config.yaml
n_kv_head: 5
head_dim: 64
tie_embeddings: false
init_std_up: 0.0273
init_std_down: 0.00204
lr_head: 0.00445
doc_mask: true
train_tokens: 900600000
MLP neurons of a small language model. Each row is named by its layer, matrix (down: output weights) and neuron, and shows model dimensions 64-319. Each number is 128 + 24 x the weight over its row's rms, rounded and kept within 0 to 255. Numbers have three digits each.
After each neuron's rows, "raises" lists the tokens whose logits its output raises most directly, leaving later layers aside.

L12.down680:127106103120129119149140135128112075147165128133128121127134151113118118133173131156139176106152168109138127138108106118136126074083161125092146105118118143143159153094125109104163190153075133149152120123162173122147141146114091160095111131120117091129148169145135116116177134129132134132108100128105114141123157147097139150109102100128118169121117165149138148093118133078150131095128168107141158148128133121158154137103115167091102120120163124117146158175116079122137117165150149116101087083134133108150163115100112119157133105114067065141141130163123132089146149145139129091156102116077141125107146120135124161132114084098163123090128126102135157124097116125096115090121153123144135113109135120155103131098148185123154155120120149156077176113111125134108132135146115
raises: "ody", "oo", "ool", "oot", "ible"

L11.down408:197144145100111165131129132128166123123128141121088110098126149130148156122155135150159103101094143146117126104137128124109108124119121104116098162167150123135117152072115145128086085128151090105116144115116110120142129115108112120147128157145116139103113114167158154121121121124120131138137122139115106131146140118108128153128107142117128121154108094122148134101120115139108154136147086120141155159113110093119117160154137120118136162091158110121165106174137177112150148143165174116134123098126175133115146114115162128112130139137159070128144168158108111141074079089138131136124128132196090137151080196156132175142156132136160129106109151129141098095171096084137099127135103167116094159149123106117136110144137137088098108155160139113188136134110130141138157124110174
raises: "ure", "uri", "ry", "e", "es"

L12.down327:102118074131144115131112117072126136203148132139187109106115153128144127122106089159164133104131158122110126118135121134102132104170139121130125121133131132145120138119124143129135121138120135135077118147114132152145137172089124115188131089108170181130148143088142125149119095120101102159109149132128156146092131120131111119137138147132084130167113130148082176138139114094132142137099173153151069155114150153085120121131134140121108091168104146127117131092125159143162128140121126161104125110110129121084171115148169142148119075141118101125150150145115149120169150139085133123105096106132145166123145127126137154160082115142123116083112174136130151132146162134157145094155121109136122097135091090154136104144121110146105115113113156162157070126117099146156108138102098
raises: "achi", "ne", "ut", "end", " than"

L11.down1040:108121095101145125144143126149168156112125150096108132128097147142170121095181121091117126133113134126154127177074125114147126126113111127157164145134155139171152118166135113117081131104085084179118167087184115074108139132132090124157168129118135120125143117137113135103083137138140166169075139191179109113147156107173101163148101136135087127108130132120117109152118149108128100092078137143131102145149147114127098121159130145158170126137152153143148097123112118147097114125139117102147112112136097154125124145142077140117129118131104112120129117110150115107126100092117063138171147140131134091170148140143172114130142117167087196111111170090130103136123132104141101120142099157128101101094121154120108142150116171190096165139137118148101149142132119105127108101139099
raises: "ward", " until", " through", " to", " down"

L12.down1825:122150121149122124099159111113157085141134106121135120103167138144099102151149129127141167099146117126071125148100131166128126127113133101111148119126155159145159172133086129147071141136120143104105130124123186147193156162125118119139118103200154090104116130122187142122124140130111150159163117126137131099164120118106142061119144153162095152121135118139122124075107123115172145128128108159160116113100116130125168122107139151157122118094107087093108102128127113090137175166118131127115150102132152130072071108143137119101164181112122108126114111151098147125142127104107102130122160166113160115148154134087127125169096078121149130154165121152152153124124089109176121140123119131131157145137131060137115132114099158123114112137149114126141130178153099146173096107173136
raises: "ty", "bel", "bal", "bit", "tal"

L12.down268:166156141138127138131150126147095132148168140143115098131157191159196085138135115131129130131113130169144169147198115134093164138142146135115113165155133131111164148163086136150120143136132146129120121161114176105088157110116107140100157115111101119114096139132164144135134132102131116136129109124158143121110118126152130142167150130110150176121107118087127125139146138195113099119081110117120114137111124131091111152139113135139123148148122119142105132174127125127144140120072151110096077107097167149168131087130147087131120127115102069095124127118096121142085116113128130097129113138126122117148127149126128089142147094113105155132165155122126140143135154153084111145121110147127161098170129115129112158119108080125140071151109118122168160112099126109132094115112161
raises: "e", "ro", "ta", "ros", "es"

L12.down1044:115082106112152158142162162132141156131095146103131133122086129104126129105157127079128106102134090123132133127103117206119135136111101157092132156170120163139134079129122135091131079100114163102106143123137136113126127166110145129136125129126143100136127098123134126150143146109159132149130132127130080177105186103128130110175109149148157142102125094106140100129155110121136125107153113108129108111172151133163124091146112119198124117136103149108108167129102142108122114150149097106104124164140110118156120092155105149124096093154161124090111116137114191122091150149123114154136091149135139106125132141113114124111133130156133125139134142143113156137090146151113166139120124144106104139113083093129145166166139136170132111097156149125188113115148087165096196102109120
raises: "cious", "ci", "ç", "col", " languages"

L12.down1912:176083141103118098109103117118144097143122147147114099105137166073166155151138141149129146121130095117082171123086088101115121116146201119107127113125126145134108170116118129168141111147128121180133196119128127143120152141115122097097174144051086079078136074121133118109102152163146152128123115142149156126125155092137127142118163120130121130093142123127127124134147118116083096135108124117171128125133082138134131144132125126106157126132161138179137112118117135113170136182148119125146120157128138137097118103119118134126159169091131102139130149126104115131126116114157134140125100154163110129121119157143135111144146164099156145133132079139133145131103121108125139136109124107068097114178100105086123174089168063136121111134117125134104148096096129093170128160150144
raises: "ement", "ent", "e", "ando", "es"

L12.down54:130121165076107143101139131142142137125129154133177113094153158118143127145097180144067100113129150090154131140155150123086050154130117158133117101175154134137099142130128168129129113142084132108106120137116156087135143171135173159121106130157129110119129109143131142134119147159157134126123139114136122109094165118152075146143120134128158137120138115185094116150152081124092123125131125107158134101121090138110094107156134133102128106152151117112152103156136156133159115146138151118147154131128151159131185106107111149131142109092139116119100101155133127124090116121112100106123076157133099099122115094112120113110102101144130113099139151168172121169149148085144162155118133146156094118116174113101104136135114064117132144102125144131134162128103074102141113111117109
raises: "ical", "ically", "ique", "e", "ele"

L11.down27:100127125063121150123137119088109137148142143127133117126147126136164147134123159083103140128133137163148073110121142119110152144131119129101127125134107092146124111125132106114114117118141070140111150144120119122144128107111115124113147116124138159121111081142152102143165087108131135127154170161125150102154117158126161108142101144122122142150075105138125122160088128127173117104099109135115080132092113175093103130102131152096169111130100104137149096104122151085110136137150129099122111118123171142138176137134098159066135145106139134146112127218127117150095095154128145136119156105115103099159126124129120129156165141185152163098155138122156144107130089091094071118100094157127150149115132107161136162109153083156126174137093140098131096126103118131178137137158150
raises: "e", "elia", "est", "eli", "es"

L11.down794:146151120187108117136126079148143148165118073129132124130106109115138132075074180157151128118145153101100126168155143132154093124173161132144124123147121102113118103163115111133103150112123169094114108135101129145124143071116110157127154118162130130150132117127143140126106150131095100032142112174137124103129118139178133115123132103142128164143153127133151171156126174121110112135130133125172161129136143165114153143109120144123095095123085140075120118126133129138131106132125130133103114130114179129146129133122105100124090124127111121133167127096160148088115119127061130099091112114143130111162141150143148116129147144139135105097130122123109150131105123126109115096147097122135131132136117136107125173151096124150164113140101131160202166127144122126094126114152139
raises: "er", "ers", "oe", "ered", "ere"

L11.down147:117149155144138120111122147114108098121150137138122147126105125130181159117118177102131125170094163085098119168145115127129107108096114162143138134169121075078118159114108112152113121108115145119129113160128148134136124153100106195111138133105144141136109142119109123103094163096150089134101170117154135110146136106136126123117143115169155131129160063114084175122164127164165148108094082120145146145111143127094123059118113129155128092094133101125099117143127155121149121128118127150132117116144126114118137147171157133062115125103176114129105181080124124112167135127100104100088140141133089126129126150116094136168159121126120139093150115126131159131089165106136137124119087143125161147120176071106100142109103149141108150135149058126128134107157137113112165121103134
raises: "z", "rd", "stic", "d", "ze"

L11.down1102:129155153124137143104089124147108154129104104156150144121147179162087117137136151088130134128142125141135166137089112133074162130125118103117128148146103103110108137136151138144146171070111123158095137097158150148130074121157105127115106094106126107113127078156122137110155146123184118148183130106123137152132139128185143146124139131163110145115127072113118115129107094143155143137125101114116113142156136140137157147142091117159122139117137173184115081152108160127101104125120115149105150065155147176117147152174143094113147172097142135133073157079134160130128157173128115122078134116113122151152105114130131162141121139105162128098127156119153078081074103108086148138121125115124154100139129101140102138112086135128152104117093106109112135136114101143163100142129132
raises: "ł", "ki", "z", "k", "ze"

L12.down1733:163103109107185157158141132143141149121160116127123083142075139120166132147147102093097141095139129130120151120082082166136114104110158128158140118141120112107119133129122121138107116091136159166091122113153107122151159126116099148174116128142153101125153117164133110159113096135134105129158175084089115117128141116121112142121122143106119184108041133087096136107155115190103120088111130148124086143153165140133142099141159140139158095157147134101111125108129126113125129134130144156101146129137135106140082122151099097151104115137082158095147136112099138123102123104119098117204113137094125087093119142128159119138140127126113144156135098111110147146105183146152134112108089138155117119164116114128136150140094132091109126133105168135135108151154152123120138156110124
raises: "°", "lies", " kn", "rim", "leg"

L11.down579:167125084147079108126123144125124117106106084129138100092100146126121128110117133148168125141148107170116138172115149111106117150088094070150145148138110119106100088110114128138135097088183142141103109141119151111143154087132115139169154113094101119162143177136147157152127127121115118106143117085069122134174176086135145086138145105099139083132114110142136155098127161114151136108140135112122164152088157144132108138131152078141119102127136086144156083134127149130151147137117104138123102136130147140146105124113109145096124184143160141158139137185147188144150103172131096125137123102150125111156174150112132147158158103162196157087132168124105115147114132137100121133097141121134141109099072126123131084127117121118134157134115162112108148161140124134158085130126164
raises: "ter", "ar", "al", "th", "cc"

L12.down1665:091125113132105134134186106142167158106141134124118081095119150149175120135155108126124157107099193158107139144175113108096105142113159138142141100138144152124152105120111143126114120117083110117136144148120089101157121118119103129153126128101097134130093119104185117135146139127126150141167097123087088119096078119162076135164107103111100128126126146142121151118159115149114142151149106148125117087107155126138149088150123154104121128135155165155139153113160142128128157118167062150075160158155111110072101141129127106104073183122112139121148101119156126123117171170146152120117123149152131164149142086142092097123157100128146127136135115086127123109128137124123131133168136148102140145125112127138116134110127087157115150108087102166125140130154134211092129146145101
raises: " represent", " occurs", " appears", " contains", " provides"

L11.down484:134098109148114109104166087094138123159153114110107103119131108111121175096093152174157131132166128127154122102108093149130134126164128093132123120117061110135117116141125107133110100071140141147150144132127136109120128120116106139133139139107146114162124164137109122139108116095125149162084116147153145141104171102110123116113152127107093101143125167125154148154093092177142113125108140102128146104073061116157146143130170134133105190132117132101098120162150070142149135093142106165107109138163112130140098115179118122121131157155125117128118141133134143128164093139124112111179097085114160128151135116129140131133114148102124121096129111130103107143114165184151147113134137166134161140134145104130174130126114093169113154104147148140089118112131136126125167128176121
raises: "als", "ally", "al", "ar", "ature"

L12.down1109:120119117120087115100119141081134149099137095127188108107138164158151094150088155101126120123100123121151111157148136137110141126111143128137157120141151122151101123129118143126133178093136126139108137148137137151101132099150139117144105137141110153089116151097145114139099116072108118162154123143116134168118131142100119131128152099129161089127132174158130125111136152135149132140120163164158135102112095114132134130151120126096140075152131096115113111102139089133104119133156115148157154111131149121140139076109134091150114140164154109087156119133145153148136120126197097128150011136149104116160123124113136133134124118142159131089109092131137093112133087144124096159149097139124136139131129073112141147157115098133102127107120137170132078115162155163078147155122165
raises: "=", " =", " /", "'", " :"

L6.down332:129153159130154107140122104096167128139114165143117143114136165063088118117120119102115158113164118112143120119117117127079139126121165135129156163147117132139119151140097098147108075098128151124128100095148137144170155160132115169185128098119133144118108111131118134141154121165145146085135126139119192121096164149149123127075063089138113147132110081183137143140134104126152116114105142116151151158083091120150100182160116131071084138122154131133151135157113146126139144099126079122150137141111102139124107088155146110086130112132133133126120105147100117119127093102159160164115128111110115111109102172060105189133128109105155125133122169144169108155152125146100094117166136139165106126133102105162107111125101100133152165106134138163117140111142150122118122102113160
raises: "t", "ter", "ting", "tal", "ca"

L12.down1205:125117132096099133135119200111118145100092126147161108089106101104125148146116118135107122124155151124117095094162145135078176106153114131149136141122146144135124149108132134135161112147142126096119114166107135103147152081114147127108162126117120131147127167103153169153117112109116061136097134108138107169132137108116089113131133065119110142112130132144150128112164140154129077140128151114106133163136134136156148122124145137092119093155140094143159096155156120113133155130139131123156135148177150136182141135151147152139090117146131132109136094092146120115147105102121120129143045138145132150134140121118140101132150074112143135105183124113164107150137127141160097130158080105047167141108161135106174138101143118162099148131119137138149121138087132115127138108158161
raises: ")", " himself", " &", "’", " ;"

L12.down1279:092135146109117133131148133126099135148120081171127167099139166110130113144112118107082109142126094126114172131177146125099149095112128123178132104129134118159097114177126139146123105121094146111121136121124148147145118117139130125141130162139125141145096143116104142121157163106114128125111150116153136119120129126081114136122103154140161098104142166119146132125173086105142130098082148145148169114118119077156118096149162153105135080077153125116100159092129093163142092108136118123193121118099080128118118119128110110166156116098114097155090123093169170118094103109121082103161094152151126106173152113128146111176170101162112164118133106108127116123135118167102109090145098147104126103109134115132114135132137132142099087113089135159094187143165164160141131135189126
raises: " to", "ting", "nt", " through", "be"

L11.down1697:131115150143124104093108147144132120071103144121149110159113134143146125112139137125115111097094102169117100190164136130112105107130165088127121150092094144149082138103102083153095112160146124170122120128146127146117129146136141121152136160105145130121124139151122142168153107146157128111148140117089144173129117112124131132159105138147149063148157139114114095154124138132137113137131140157110122095091103131118128096161154094098133147126116120096149169122121127137119172144153082134158069137123081113123100090098161099113137147162109099112107120137113145117136107077102127141095155102171086135122150135146108161157130167122174113167140096128142105124102095126138129147147136144122133130098104131088124128105139140089127138111168144141123116133167096113059162114091168
raises: "yan", "t", "y", "ting", "ter"